Weights of a small GPT-style language model, trained from scratch on English Wikipedia.
Size: width 576, 9 heads of 64, vocabulary 11012, 57.3M parameters.
Architecture: biases, untied embeddings.
Training: a variant of Muon for these matrices, 709M tokens, 10822 steps.
MLP neurons of a small language model. Each row is named by its layer, matrix (up: input weights) and neuron, and shows model dimensions 304-399. Each number is 50 + 12 x the weight over its row's rms, rounded and kept within 0 to 99.
After each neuron's rows, "fires on" lists the tokens most often at its 100 highest values on Wikipedia text that the model never trained on. A number after a token or word is its count.

L4.up1847:48 41 36 53 66 67 48 54 47 59 45 52 56 57 58 57 40 48 67 54 48 61 51 49 67 53 43 65 45 46 48 53 68 54 71 39 55 33 60 63 32 66 46 43 50 42 37 49 18 52 52 69 42 58 58 49 35 62 59 37 62 45 43 39 37 50 69 41 77 53 74 57 58 79 61 26 45 46 60 56 44 51 33 45 46 55 58 39 49 50 56 53 40 60 47 64
fires on: ";" 46, "ations" 4, "." 4

L4.up288:52 56 32 42 52 38 53 46 53 59 51 58 60 80 64 44 52 41 48 63 54 34 41 27 34 56 37 43 53 60 53 47 39 59 67 70 57 64 71 45 53 42 57 45 48 18 54 53 61 51 77 36 72 57 44 43 42 51 56 56 78 53 62 42 47 56 40 56 49 63 25 64 62 58 51 46 43 55 35 74 69 46 55 38 59 51 54 64 48 50 56 57 34 50 32 72
fires on: " " 62

L4.up385:48 61 46 48 45 31 61 60 45 70 41 63 57 50 53 58 34 52 43 53 37 49 54 42 43 73 41 48 60 63 36 54 55 45 69 47 50 49 54 60 60 49 51 42 48 42 17 50 63 61 43 64 61 63 23 62 40 43 46 41 53 56 67 16 34 66 46 33 47 54 54 58 42 49 36 48 54 48 49 38 51 31 46 48 52 48 36 38 56 46 51 34 41 53 54 44
fires on: "\n\n" 21, "\"" 10, "0" 9, "22" 5, "23" 5, "." 4

L4.up1517:37 63 61 63 73 41 47 58 63 53 43 47 48 56 80 56 67 56 61 61 38 70 61 67 33 26 34 52 62 55 59 47 35 64 30 57 40 64 39 33 70 47 56 39 48 25 19 60 54 35 51 50 38 79 39 42 50 41 47 49 54 36 67 58 40 53 59 51 41 34 56 66 53 36 51 33 44 74 55 62 55 48 33 54 60 33 63 43 63 52 52 36 54 38 73 43
fires on: "." 37, "th" 8, "\"" 7, " in" 4

L4.up1804:29 57 21 60 46 40 55 43 57 41 54 55 37 63 81 51 46 51 61 40 36 37 55 48 54 63 43 46 46 74 47 52 51 29 51 47 47 43 63 70 58 52 57 49 42 56 58 39 27 41 33 46 57 48 65 53 41 45 55 36 40 56 51 40 45 45 29 78 39 41 58 47 50 48 53 44 56 51 38 38 43 64 45 29 47 41 31 53 32 41 60 22 58 49 50 74
fires on: "ic" 33, "in" 12, " Stat" 7, "at" 6

L7.up2272:44 41 36 59 52 52 43 47 57 48 52 50 61 39 41 59 42 41 40 41 43 29 50 49 45 37 37 47 39 72 52 45 48 59 69 43 31 41 42 47 50 63 76 34 35 34 57 37 53 52 46 44 42 21 47 46 35 66 53 11 25 43 47 47 58 57 48 46 35 55 54 47 41 57 67 25 63 49 38 30 55 43 45 66 72 69 48 58 44 53 18 65 46 48 58 52
fires on: "\n\n" 59, " C" 4

L4.up2174:46 61 36 47 55 56 64 44 60 40 53 51 21 43 68 57 51 56 44 67 33 46 33 46 49 39 51 72 50 47 67 55 45 22 66 15 58 40 64 61 41 56 60 61 50 49 46 65 26 43 61 53 56 58 60 42 51 65 46 31 57 48 38 41 65 61 62 48 70 51 40 50 47 37 60 48 35 57 48 76 58 62 52 68 57 66 52 65 48 38 41 68 48 64 49 48
fires on: " |" 20, " | " 15, " | — |" 7, " |  |" 5, " | Qualification" 4, "0" 4

L4.up1849:52 63 49 44 43 45 59 40 37 41 61 70 53 43 62 24 56 37 48 46 33 43 22 51 40 45 40 53 53 57 52 64 43 52 49 44 48 64 60 29 41 54 68 58 40 45 41 37 79 41 54 75 74 57 38 48 61 48 33 57 34 41 53 49 62 51 54 56 63 40 64 41 61 60 66 61 37 33 56 63 38 68 54 46 43 50 49 27 51 57 62 45 43 59 35 43
fires on: "T" 24, "C" 9, "L" 9, "F" 7, "; N" 5, "S" 5

L4.up598:41 49 46 59 65 48 63 46 63 60 57 51 55 50 38 64 59 26 43 38 50 58 44 69 56 52 39 39 43 60 69 55 62 49 58 39 49 38 41 46 29 51 48 32 35 42 57 36 44 40 65 41 33 45 52 59 52 53 45 48 36 41 58 61 67 37 69 56 40 46 33 45 80 35 42 45 54 58 55 49 48 45 58 52 55 66 46 56 51 53 47 55 68 48 52 55
fires on: "\n" 25, " as" 15, " TV" 6, "- The" 5, " television" 5, " Season" 4

L4.up1665:43 45 59 42 65 62 34 39 55 45 34 35 51 42 42 48 51 48 63 69 61 45 28 67 57 48 50 65 41 48 59 60 52 35 41 48 45 71 51 56 51 36 56 61 37 61 55 42 42 54 72 39 64 51 42 46 34 57 46 34 59 30 33 54 39 41 56 54 50 54 38 56 61 58 37 50 25 56 57 56 54 42 67 37 53 37 53 56 47 36 32 42 55 55 54 71
fires on: " " 28, "1" 21, ", " 8, " (the" 4, "2" 4

L4.up459:56 59 40 61 41 56 36 44 66 32 65 74 72 53 48 40 50 44 28 49 44 59 49 60 76 35 60 74 48 40 48 44 35 45 60 52 54 49 46 59 30 55 71 62 31 51 62 19 34 47 51 32 57 55 36 40 43 62 57 33 40 15 52 51 38 56 45 48 50 68 68 45 52 47 44 24 52 45 42 57 64 72 55 47 58 49 42 52 43 39 52 54 26 61 37 49
fires on: "." 22, ", while" 13, " that" 7, "e." 5, " season." 4

L4.up97:55 56 51 42 56 53 55 65 61 46 66 50 48 38 44 46 48 64 30 35 45 52 46 58 48 70 40 55 43 43 69 42 48 60 34 45 28 49 47 46 46 65 84 48 59 37 60 27 58 51 58 50 63 71 39 72 64 60 37 47 37 64 59 42 55 42 42 41 51 44 60 52 71 31 55 51 57 59 51 36 55 57 35 47 49 47 70 69 61 34 54 52 50 52 60 49
fires on: "\n\n" 52, ", " 10, "With" 6, " compil" 6, " live" 4, "\" (" 4

L4.up186:38 59 53 45 36 73 38 59 32 51 35 46 57 33 56 56 43 54 60 70 49 59 39 48 64 52 52 64 43 61 50 46 44 35 63 37 29 53 58 61 45 57 66 55 45 49 39 48 55 54 51 52 55 60 54 46 49 54 43 41 58 54 52 18 54 40 43 52 62 60 60 56 50 39 54 30 49 61 43 47 32 61 38 38 25 44 37 34 57 50 46 38 43 44 42 68
fires on: ";" 44, "\"" 14, "\"." 7, "\", and" 4, "; the" 4, ", and" 4

L4.up1213:53 45 51 49 47 54 53 73 68 49 54 39 64 65 49 38 69 57 57 28 44 33 51 58 26 50 34 63 60 59 45 47 50 64 57 44 54 71 52 61 54 42 66 35 52 16 40 44 48 48 46 44 44 68 34 51 66 69 72 69 53 35 52 39 54 53 42 73 48 36 40 42 45 56 64 38 27 63 33 53 53 37 51 72 54 23 52 55 57 55 43 52 52 67 50 58
fires on: "1" 32, "." 15, " first" 12, " as" 4, " that" 4

L4.up317:55 64 64 37 43 59 50 40 53 43 56 42 35 55 49 49 61 71 17 28 42 54 69 61 48 42 30 66 34 59 63 76 38 45 62 57 80 17 53 41 44 47 53 47 47 31 43 33 54 56 37 49 52 62 41 55 57 53 55 52 70 40 77 61 39 31 68 81 50 63 43 42 46 57 52 44 67 16 48 56 69 68 69 55 58 60 50 57 71 74 69 45 40 32 44 60
fires on: " " 20, "\n" 16, "s," 6, "," 6, " by" 5

L4.up585:60 54 59 69 39 33 63 55 64 56 68 29 17 30 53 52 54 65 36 56 49 48 69 71 31 35 59 30 33 59 65 45 57 52 52 37 22 44 45 37 57 54 61 56 58 32 63 52 50 51 63 56 57 48 42 56 56 42 45 41 33 59 61 22 43 63 57 73 53 40 48 70 48 55 49 63 44 32 60 47 59 58 58 48 79 55 62 44 54 64 42 48 46 64 46 35
fires on: "\n" 29, " |" 22, " | " 16, "|" 9, "\n\n" 8, "- •" 6

L4.up1383:63 62 63 48 67 43 50 55 33 62 51 50 47 36 50 52 50 70 62 51 56 37 45 49 46 37 61 65 46 61 59 61 56 42 63 40 46 41 57 55 56 36 63 47 42 26 57 09 40 49 47 63 69 64 44 69 65 64 46 59 68 55 37 18 54 50 33 44 84 60 55 63 49 37 35 51 37 24 46 40 58 61 74 41 62 67 57 35 64 39 41 50 44 50 56 63
fires on: "\"" 51, "\" (" 12, " (" 7

L7.up1930:40 52 30 63 57 30 51 41 44 53 49 26 65 58 52 45 36 68 46 49 42 57 53 43 45 44 34 52 57 60 25 51 28 50 68 51 50 72 50 51 48 40 52 45 32 64 35 49 68 61 41 34 78 35 34 81 52 56 54 69 58 50 43 33 66 61 43 61 50 69 56 66 41 60 49 28 69 46 43 46 49 54 63 55 51 35 37 49 32 57 54 40 48 49 51 67
fires on: "20" 14, "2" 11, "3" 11, "1" 10, "6" 10

L4.up1164:45 63 63 60 52 52 50 44 32 56 48 61 49 47 42 50 65 58 75 53 50 40 46 53 47 64 50 48 51 52 48 81 56 45 65 34 43 42 56 57 40 53 72 31 53 41 45 25 52 56 42 50 43 69 54 58 42 41 43 53 66 50 37 41 55 50 41 61 64 43 68 74 54 49 45 16 53 25 43 40 45 57 56 41 37 63 41 43 85 48 47 33 50 53 42 54
fires on: ", and" 30, "\"" 23, ", and the" 8

L4.up665:43 50 44 65 48 70 43 54 57 46 41 52 47 65 64 54 32 55 54 54 42 49 56 60 70 55 42 38 50 37 49 59 43 56 51 36 60 44 64 27 42 48 44 58 57 17 62 55 37 69 54 47 71 46 59 52 46 52 50 44 61 60 43 39 51 52 41 44 62 56 20 58 47 43 46 22 56 46 45 52 54 27 55 62 47 45 61 70 58 59 48 36 16 62 65 80
fires on: " | " 32, " |" 15, "1" 6, " |  |" 5, "|" 4

L7.up1869:65 80 37 54 56 40 53 69 57 59 56 33 43 58 56 47 31 56 31 52 61 70 71 55 53 49 39 59 63 38 64 51 39 47 35 57 54 62 52 31 35 52 56 42 56 25 51 39 67 41 44 49 64 39 59 53 19 45 49 32 56 42 59 42 63 60 63 49 60 55 46 59 27 53 42 33 30 49 47 46 49 56 37 44 36 76 50 32 63 44 59 35 60 51 44 52
fires on: "," 41, "." 9, "or" 5

L4.up1812:61 63 49 63 43 66 49 59 62 70 59 31 35 72 60 43 43 33 56 42 62 46 66 58 05 70 39 40 70 50 46 38 51 59 73 59 51 54 47 38 54 52 50 43 50 44 45 44 48 39 31 42 65 50 26 26 48 57 55 52 62 42 50 43 70 31 34 52 50 40 40 40 54 36 50 45 25 63 47 51 69 50 38 47 48 60 68 59 66 68 32 56 60 51 66 54
fires on: " as" 15, "ed" 14, " which" 8, " that" 7, " described" 6, "ated" 5

L4.up1038:54 43 37 55 36 36 16 63 59 50 52 62 65 77 43 26 64 68 36 61 42 35 37 31 33 43 39 64 49 44 51 44 26 46 35 55 65 28 28 65 44 44 42 46 45 70 40 33 54 58 34 45 41 37 38 29 53 71 51 61 35 39 57 44 48 41 67 57 65 73 68 53 58 54 63 33 57 36 56 37 56 42 56 61 34 73 39 68 65 38 71 35 41 50 61 35
fires on: "," 19, ", the" 12, ", " 10, " that" 10, "s," 5

L7.up873:36 46 53 44 32 59 42 61 41 55 67 60 43 54 53 60 66 52 34 48 34 54 59 57 59 64 58 28 44 56 44 40 52 67 40 63 41 46 45 57 44 45 36 22 65 34 36 52 51 71 46 49 59 33 30 67 47 50 60 31 51 22 41 53 55 35 39 52 41 55 54 47 52 52 59 44 34 64 44 44 47 52 50 60 52 54 44 49 56 74 59 49 58 54 33 59
fires on: "s" 14, "p" 9, "f" 7, "er" 7, "ter" 7, "L" 6

L4.up1036:71 53 55 41 62 64 68 50 50 48 20 41 55 62 48 48 39 68 43 48 61 63 66 69 42 48 44 53 60 54 48 58 50 47 54 53 48 51 31 86 59 45 49 59 52 16 40 44 36 50 69 45 27 65 33 54 35 62 49 34 52 39 32 34 53 48 44 46 49 41 31 74 47 51 38 35 42 38 41 38 50 52 43 64 49 72 48 56 60 74 21 41 57 68 37 42
fires on: "." 55, ":" 10, " " 8, " x" 5, " n" 4, "-" 4

L4.up801:73 29 61 67 52 21 70 59 54 67 67 50 57 49 44 60 39 37 50 31 41 37 44 68 51 56 45 27 54 79 60 49 30 50 46 35 36 58 47 50 45 63 41 35 59 58 52 22 64 33 49 44 47 61 31 50 65 41 42 64 35 47 63 11 45 41 64 51 62 45 66 65 66 53 77 76 51 23 58 51 67 50 72 42 70 62 54 50 56 50 34 55 35 63 45 41
fires on: " |" 54, "|" 11, ") |" 9, " | A" 4

L7.up111:52 52 51 58 36 65 65 44 51 53 70 65 48 46 40 52 57 63 40 53 74 39 62 62 58 50 40 45 51 56 56 37 44 52 73 31 62 31 39 54 48 49 35 52 46 40 44 54 38 30 47 44 59 42 70 38 48 47 51 33 56 68 58 49 44 45 51 55 70 22 42 43 29 55 50 58 63 56 43 59 45 46 59 43 55 59 54 44 37 55 64 46 37 56 48 42
fires on: "\n\n" 69, " after" 4

L4.up1264:44 71 39 58 40 41 36 68 47 72 43 37 48 68 42 73 60 51 52 22 27 32 48 51 38 55 44 65 46 65 45 70 50 31 71 55 35 47 53 47 57 60 65 38 59 37 62 56 59 50 45 42 44 39 42 64 51 61 29 47 64 24 49 31 63 50 78 43 52 70 65 51 52 33 53 35 61 40 43 64 64 74 60 57 27 97 44 37 51 40 49 55 59 29 64 50
fires on: "," 26, " in" 14, "." 7, " in the" 6, "2" 6, " River" 6

L4.up204:53 53 62 40 40 40 45 39 30 71 35 51 34 58 70 59 42 52 35 59 42 40 52 66 43 64 54 43 39 64 29 76 38 22 53 64 46 37 61 65 73 43 59 33 61 38 45 46 64 63 41 41 63 60 53 75 65 36 67 47 56 68 43 06 28 52 47 45 59 56 52 48 60 58 39 64 50 46 53 61 83 49 48 36 61 59 53 47 61 45 54 46 38 38 69 62
fires on: "\"" 75, " from" 5

L4.up295:61 48 59 56 35 48 37 74 66 53 64 54 42 48 45 41 62 51 38 52 35 61 53 51 60 44 50 81 49 49 63 53 45 59 62 42 35 30 42 39 43 45 61 28 31 58 49 46 56 46 55 32 38 61 39 38 58 58 51 37 59 46 51 34 45 37 49 50 72 49 55 62 47 56 48 55 65 38 29 48 36 64 31 49 32 52 35 44 53 42 54 47 42 53 28 54
fires on: " from" 17, " from the" 15, " to the" 12, " for" 9, "\n\n" 8, "'" 5

L4.up1722:64 51 49 44 63 28 48 68 41 59 45 55 40 45 40 50 51 62 46 64 28 54 56 67 61 27 48 45 45 52 42 55 64 34 68 50 58 48 43 59 28 67 63 37 43 57 60 45 57 39 56 48 40 55 35 38 54 29 32 36 38 52 58 36 65 40 57 47 61 54 39 70 53 34 47 49 58 65 48 34 31 60 48 39 44 70 58 46 46 43 49 35 38 44 49 74
fires on: "\n\n" 17, "." 13, "s" 7, " were" 6, " are" 6, "es" 5

L4.up2274:63 49 37 36 47 40 41 64 43 58 36 49 39 37 44 50 61 55 37 67 41 53 56 65 48 31 35 60 53 48 38 54 25 25 20 44 42 39 58 45 43 34 75 42 76 37 49 62 28 47 36 34 57 66 45 54 50 56 57 48 80 60 49 39 50 45 53 67 64 37 47 65 51 61 59 56 50 45 59 42 55 34 54 48 38 55 45 47 59 61 15 45 63 33 57 37
fires on: "\"" 30, "===" 12, "==" 11, "itage" 5, ", and" 4, "." 4

L4.up1982:67 28 37 48 40 45 43 49 39 51 53 36 46 42 24 42 56 47 40 59 55 63 62 58 61 34 45 40 53 64 68 48 41 49 54 29 36 48 47 45 53 58 41 82 48 49 54 55 42 44 56 48 19 42 40 49 26 34 59 41 39 49 47 40 49 54 63 43 46 48 44 57 63 59 60 61 53 55 51 56 44 53 20 60 50 41 52 56 41 48 15 55 56 46 40 34
fires on: "\"" 23, ")" 17, "." 13, ":" 9, "\n" 9, "    " 5

L4.up1439:50 35 32 49 63 56 67 48 36 55 58 57 53 62 64 48 41 45 35 44 49 36 39 51 63 50 32 71 60 55 43 48 31 45 58 62 64 43 55 33 60 56 60 42 36 43 40 47 33 55 46 51 40 57 75 42 14 55 60 42 58 28 56 62 53 46 46 24 57 52 42 37 63 55 50 39 50 47 47 58 59 48 52 32 51 39 52 73 37 72 35 32 32 50 45 47
fires on: "." 35, " |" 24, " for" 4

L4.up649:42 54 43 44 52 55 56 35 60 34 33 42 52 39 56 48 33 58 53 58 62 56 64 71 43 42 45 59 55 39 57 60 65 44 55 36 41 45 26 34 36 59 53 33 41 25 34 55 45 38 55 54 46 46 72 62 47 62 53 59 63 63 35 65 69 47 46 64 51 53 43 67 61 44 39 28 54 61 43 32 39 38 49 51 60 47 43 44 37 62 52 63 43 44 42 49
fires on: "2" 29, "1" 14, "==See also==" 4, "Production" 4

L4.up1073:45 56 57 55 42 36 54 62 60 57 50 61 41 66 40 47 35 41 26 31 45 70 49 53 28 41 28 66 24 56 71 47 51 38 37 14 47 45 40 68 51 40 63 45 51 57 53 34 60 43 44 45 38 56 50 57 45 71 45 55 56 48 62 59 30 45 69 39 39 48 83 56 49 46 56 46 69 42 42 56 61 37 40 51 64 40 45 67 57 31 62 36 40 62 59 54
fires on: "," 46, ", " 17, "s," 7

L4.up1597:34 50 52 44 47 65 44 55 66 58 47 54 49 56 58 20 47 55 62 56 46 36 48 50 60 41 45 55 43 15 58 54 53 57 60 58 29 57 44 33 52 64 52 19 50 26 69 64 50 44 64 48 71 31 46 45 64 51 39 50 31 44 35 52 49 66 50 45 57 59 43 36 66 45 41 48 26 48 26 50 46 27 43 53 47 39 65 37 49 56 42 40 56 42 44 68
fires on: "1" 65, "2" 10, ") (" 6, "8" 4

L4.up310:55 54 48 65 58 48 70 48 72 59 43 58 60 30 47 59 56 59 62 48 38 39 60 52 28 58 42 75 60 57 58 58 46 51 48 44 69 61 47 52 47 53 50 48 48 24 36 53 37 53 53 45 23 63 28 61 62 39 52 54 67 39 26 50 56 58 64 44 50 53 65 38 33 74 49 43 28 31 80 55 42 52 34 50 43 34 70 53 35 62 42 41 49 48 56 44
fires on: "." 51, "S." 9, "t." 4

L4.up1220:53 50 44 48 24 42 29 41 27 45 51 54 35 45 65 52 62 66 58 47 52 58 40 40 46 56 42 54 56 43 69 58 36 41 51 50 48 49 66 45 44 51 59 69 52 45 54 38 33 53 56 54 56 51 34 40 56 63 61 34 45 38 83 46 44 51 64 45 29 65 62 45 64 68 58 40 74 48 67 52 60 61 63 52 49 52 52 63 55 42 25 38 48 58 33 56
fires on: "F" 13, "S" 12, "." 10, "R" 7, "M" 7, "V" 7

L4.up945:47 33 46 49 46 47 66 45 42 61 56 51 37 53 74 46 49 71 38 52 62 82 67 34 50 38 54 43 51 40 47 47 45 32 46 50 37 54 48 59 46 63 55 55 40 42 67 32 45 60 44 56 33 39 51 53 73 46 42 46 52 47 57 23 73 55 63 44 62 36 58 65 84 65 44 43 63 10 61 28 36 48 69 36 60 59 32 83 46 35 32 41 72 49 47 54
fires on: " |" 29, " |  |" 11, " | " 9, " | ." 8, " | — |" 7

L4.up61:42 38 43 59 44 42 37 43 58 46 50 53 45 53 32 53 72 56 47 57 47 51 67 74 32 40 51 51 46 63 57 51 54 62 46 28 53 38 54 62 43 43 37 47 59 51 44 48 30 45 54 52 23 50 17 51 44 41 59 46 23 54 51 39 52 37 63 45 53 60 38 72 56 57 50 55 45 62 45 57 54 43 30 52 60 76 57 83 47 62 24 55 66 49 46 17
fires on: ":" 15, " –" 13, ")" 12, ";" 10, " were" 4

L7.up138:43 41 53 75 40 66 47 43 60 53 60 43 51 53 46 57 47 41 41 58 45 43 58 64 53 61 55 38 41 36 41 57 45 59 62 41 36 51 60 75 50 46 29 53 66 48 57 56 43 73 37 34 44 60 57 63 30 41 47 46 71 57 63 50 54 41 44 41 53 27 69 48 49 56 46 77 62 64 40 53 46 52 74 44 36 44 32 45 50 55 75 44 47 43 50 45
fires on: "m" 16, "s" 10, "t" 8, "A" 8, "p" 5, "as" 5

L4.up1671:57 60 39 58 42 62 46 48 29 55 34 26 52 47 61 49 70 61 51 43 50 42 37 48 72 64 75 47 39 67 49 59 70 43 51 48 52 74 39 47 62 64 37 67 41 45 44 51 37 52 83 37 53 44 49 52 66 64 40 46 72 54 36 33 50 40 20 42 47 58 40 48 73 46 61 55 37 52 66 54 49 61 64 55 41 67 56 42 47 69 63 67 61 59 54 59
fires on: ", and" 25, "," 19, ";" 7, " |" 4

L4.up2243:36 56 50 48 42 55 51 76 38 46 42 54 44 68 54 45 46 54 46 52 40 70 52 58 67 58 56 81 34 48 47 47 57 55 47 49 48 36 49 58 28 52 69 24 49 62 56 17 58 28 47 54 60 51 17 62 52 48 45 58 48 46 63 20 56 58 50 46 67 53 43 76 47 53 62 33 66 45 43 27 53 66 40 42 48 62 49 42 68 30 45 35 35 55 36 68
fires on: ", and" 28, ";" 13, "," 6, ":" 5, ", " 4, "." 4

L4.up1080:57 46 31 60 46 50 61 43 56 45 47 43 53 41 52 66 56 48 34 56 60 70 34 42 47 41 41 38 37 56 38 71 42 40 53 58 73 61 42 59 60 35 35 55 61 38 56 66 40 53 61 51 46 48 58 49 55 62 48 53 57 32 25 54 45 35 47 56 44 50 45 48 81 47 69 62 51 42 50 51 69 36 42 49 55 53 48 64 44 54 66 62 70 47 31 39
fires on: ", and" 48, "s, and" 5, "," 5

L4.up2185:55 43 28 60 61 64 56 62 44 53 39 43 54 64 49 58 68 38 42 64 42 39 25 61 40 46 44 55 37 54 30 57 64 59 58 65 55 61 48 46 67 60 41 42 61 26 31 64 42 47 65 50 55 44 30 46 56 66 43 40 61 34 55 35 49 35 39 61 43 47 52 57 65 55 44 58 34 50 37 59 46 38 42 53 45 56 56 37 69 46 56 52 58 28 49 39
fires on: ", and" 19, " and" 13, " and his" 6, " and the" 6, "," 5, "s," 4

L4.up2025:39 64 50 52 43 39 57 47 45 58 48 34 48 73 64 45 43 61 47 37 50 73 52 46 35 45 54 47 48 47 39 33 63 57 44 54 28 46 35 51 44 54 52 54 54 41 67 47 41 45 58 43 66 50 50 70 55 50 80 41 35 41 55 53 68 54 42 65 50 42 68 52 52 49 59 37 48 72 48 33 53 63 54 46 56 47 46 46 42 29 36 20 38 77 61 32
fires on: "1" 62, "2" 13, " An" 5

L4.up826:64 55 61 53 40 67 51 41 23 45 28 63 38 47 74 56 45 40 25 57 74 51 62 33 46 66 58 91 22 50 56 56 38 53 61 58 60 37 43 53 52 53 47 52 52 36 63 32 52 62 58 57 40 65 61 60 50 49 47 55 58 44 53 20 76 43 62 57 64 56 34 18 50 57 23 49 51 32 50 43 57 54 55 67 53 51 60 51 53 47 52 40 47 64 66 53
fires on: "\n" 13, "\" (" 13, "'" 10, "\"" 6, " | + " 6, "\" | " 6

L4.up1523:69 63 49 49 36 79 63 11 40 41 40 53 48 51 56 29 43 64 51 40 24 48 45 46 50 67 77 45 51 45 74 46 51 35 46 53 43 36 25 46 64 59 51 50 35 28 44 48 36 36 54 73 28 49 58 44 57 18 66 48 57 32 46 55 59 52 75 07 43 37 47 36 56 65 29 36 39 40 50 60 41 43 59 59 50 38 43 63 31 64 32 43 52 66 63 48
fires on: "." 21, "'" 12, "an" 7, " C." 6, "i" 5

L4.up880:42 49 25 44 55 50 61 50 40 55 50 51 54 51 30 54 43 39 54 30 54 43 52 58 47 32 38 46 62 50 50 51 35 56 71 34 45 31 46 44 48 62 51 51 44 43 39 43 54 46 37 44 39 67 49 44 33 57 51 39 43 52 44 51 67 72 45 38 50 51 41 41 53 33 67 55 48 64 28 46 38 35 36 51 58 37 35 73 56 70 59 26 51 66 56 42
fires on: " |" 30, "." 13, "1" 9, "r." 4, " | B" 4

L4.up1672:39 53 62 36 54 53 74 37 39 54 43 51 47 58 68 47 44 53 48 47 60 60 53 40 43 47 41 40 34 66 67 53 77 38 67 55 46 62 58 29 40 68 69 55 66 49 41 20 40 51 43 32 56 42 76 44 60 65 33 56 42 50 35 51 60 50 49 55 51 44 54 53 58 58 21 37 65 59 28 62 33 66 56 37 43 52 52 44 47 70 17 56 19 44 43 60
fires on: "1" 36, "2" 9, "018" 4, " in" 4

L4.up55:42 53 63 51 42 42 47 66 67 40 35 48 42 84 32 26 40 49 46 26 61 49 44 61 57 73 28 50 47 46 67 68 58 34 50 65 60 28 46 60 54 47 46 47 37 45 39 26 46 52 30 61 45 60 55 59 47 38 59 46 60 51 63 52 53 58 45 46 37 56 72 61 49 58 77 49 68 49 38 54 65 46 52 64 32 59 38 54 55 26 66 30 45 35 75 65
fires on: "\"" 25, "," 21, ", the" 9, ", F" 4

L4.up606:55 58 58 57 27 55 43 43 62 43 50 37 61 66 36 44 65 42 36 50 41 54 53 68 42 46 55 56 44 46 43 61 39 64 55 45 43 47 34 31 55 45 55 50 27 54 61 27 31 45 28 26 60 34 53 62 57 62 55 47 63 44 65 51 51 50 41 53 51 55 33 33 52 43 66 32 49 49 56 36 57 53 27 44 40 66 46 45 53 57 64 45 17 57 52 57
fires on: "2" 34, "," 7, ", R" 5, "1" 4, " his" 4, ", he" 4

L4.up1987:67 51 73 72 37 53 73 48 59 73 45 51 55 46 75 57 51 50 56 46 64 40 46 55 54 38 48 38 41 66 52 49 43 53 38 70 25 75 73 53 36 60 72 45 62 42 37 46 60 40 69 37 48 47 34 75 56 62 42 53 31 65 55 27 39 45 78 57 55 65 51 66 55 44 59 50 46 33 51 53 28 45 48 27 36 63 43 58 48 30 19 39 43 47 53 60
fires on: "-" 28, "2" 16, "1" 6, "3" 4, "4" 4

L4.up1516:40 61 64 51 66 48 46 58 40 56 35 39 38 45 59 50 58 65 52 71 49 43 33 57 46 67 68 97 45 53 50 52 51 33 57 37 32 47 53 49 44 59 66 50 39 47 49 29 34 50 46 57 52 82 42 66 37 57 44 55 49 47 38 46 70 39 47 49 51 45 65 61 36 45 22 47 37 66 49 41 50 69 67 48 47 59 39 40 67 46 43 35 41 53 52 64
fires on: ", and" 48, "," 12, ";" 5, "s, and" 4

L7.up366:57 56 45 60 46 42 68 23 39 57 43 34 58 40 31 57 57 60 52 28 32 51 50 49 53 47 35 36 72 48 56 46 43 58 53 67 59 36 36 64 47 41 48 48 54 70 58 30 27 41 50 49 50 48 62 62 51 66 51 58 48 32 46 38 34 54 47 69 61 62 75 52 66 44 44 50 54 69 32 39 60 65 52 49 28 60 50 58 29 46 39 41 42 56 40 82
fires on: "7" 18, "5" 13, "4" 8, "2" 8, "1" 8, "30" 5

L4.up1452:45 48 74 45 40 54 43 55 40 56 61 29 33 77 59 47 42 50 38 34 52 52 51 70 56 64 21 43 36 77 53 66 34 61 82 48 67 47 44 26 51 63 67 44 46 66 69 38 60 32 36 67 34 70 50 56 55 39 33 51 42 44 37 38 50 42 33 70 52 47 41 49 69 42 66 81 60 26 52 33 64 63 58 41 67 72 40 62 52 80 56 55 35 44 49 51
fires on: " |" 45, ") |" 8, " |  |" 7, " | P" 6, " | S" 5, " | A" 4

L7.up764:61 53 61 40 48 56 48 47 47 38 59 46 31 38 31 50 70 55 58 52 57 39 44 52 39 66 37 64 46 46 63 54 43 77 51 37 64 38 39 50 38 59 45 40 51 38 53 50 48 51 58 37 37 55 56 55 54 58 82 37 31 58 43 42 50 61 49 44 60 35 61 54 50 51 51 17 70 35 52 59 55 33 28 50 48 47 64 49 50 35 27 54 35 50 40 49
fires on: "\n\n" 62, " games" 5

L4.up2143:34 35 25 45 54 46 56 45 56 77 54 52 42 50 36 41 48 52 49 58 49 40 42 57 71 34 57 44 68 44 44 39 52 20 48 30 67 45 66 52 27 54 33 40 38 70 57 46 48 28 47 56 46 58 44 65 59 38 73 47 45 50 27 26 57 63 49 65 58 27 55 50 53 39 61 57 55 39 38 52 73 51 34 33 57 62 31 50 24 58 31 40 48 53 45 54
fires on: " |" 23, " |  |" 19, ") |" 15, " | " 12, " | — |" 7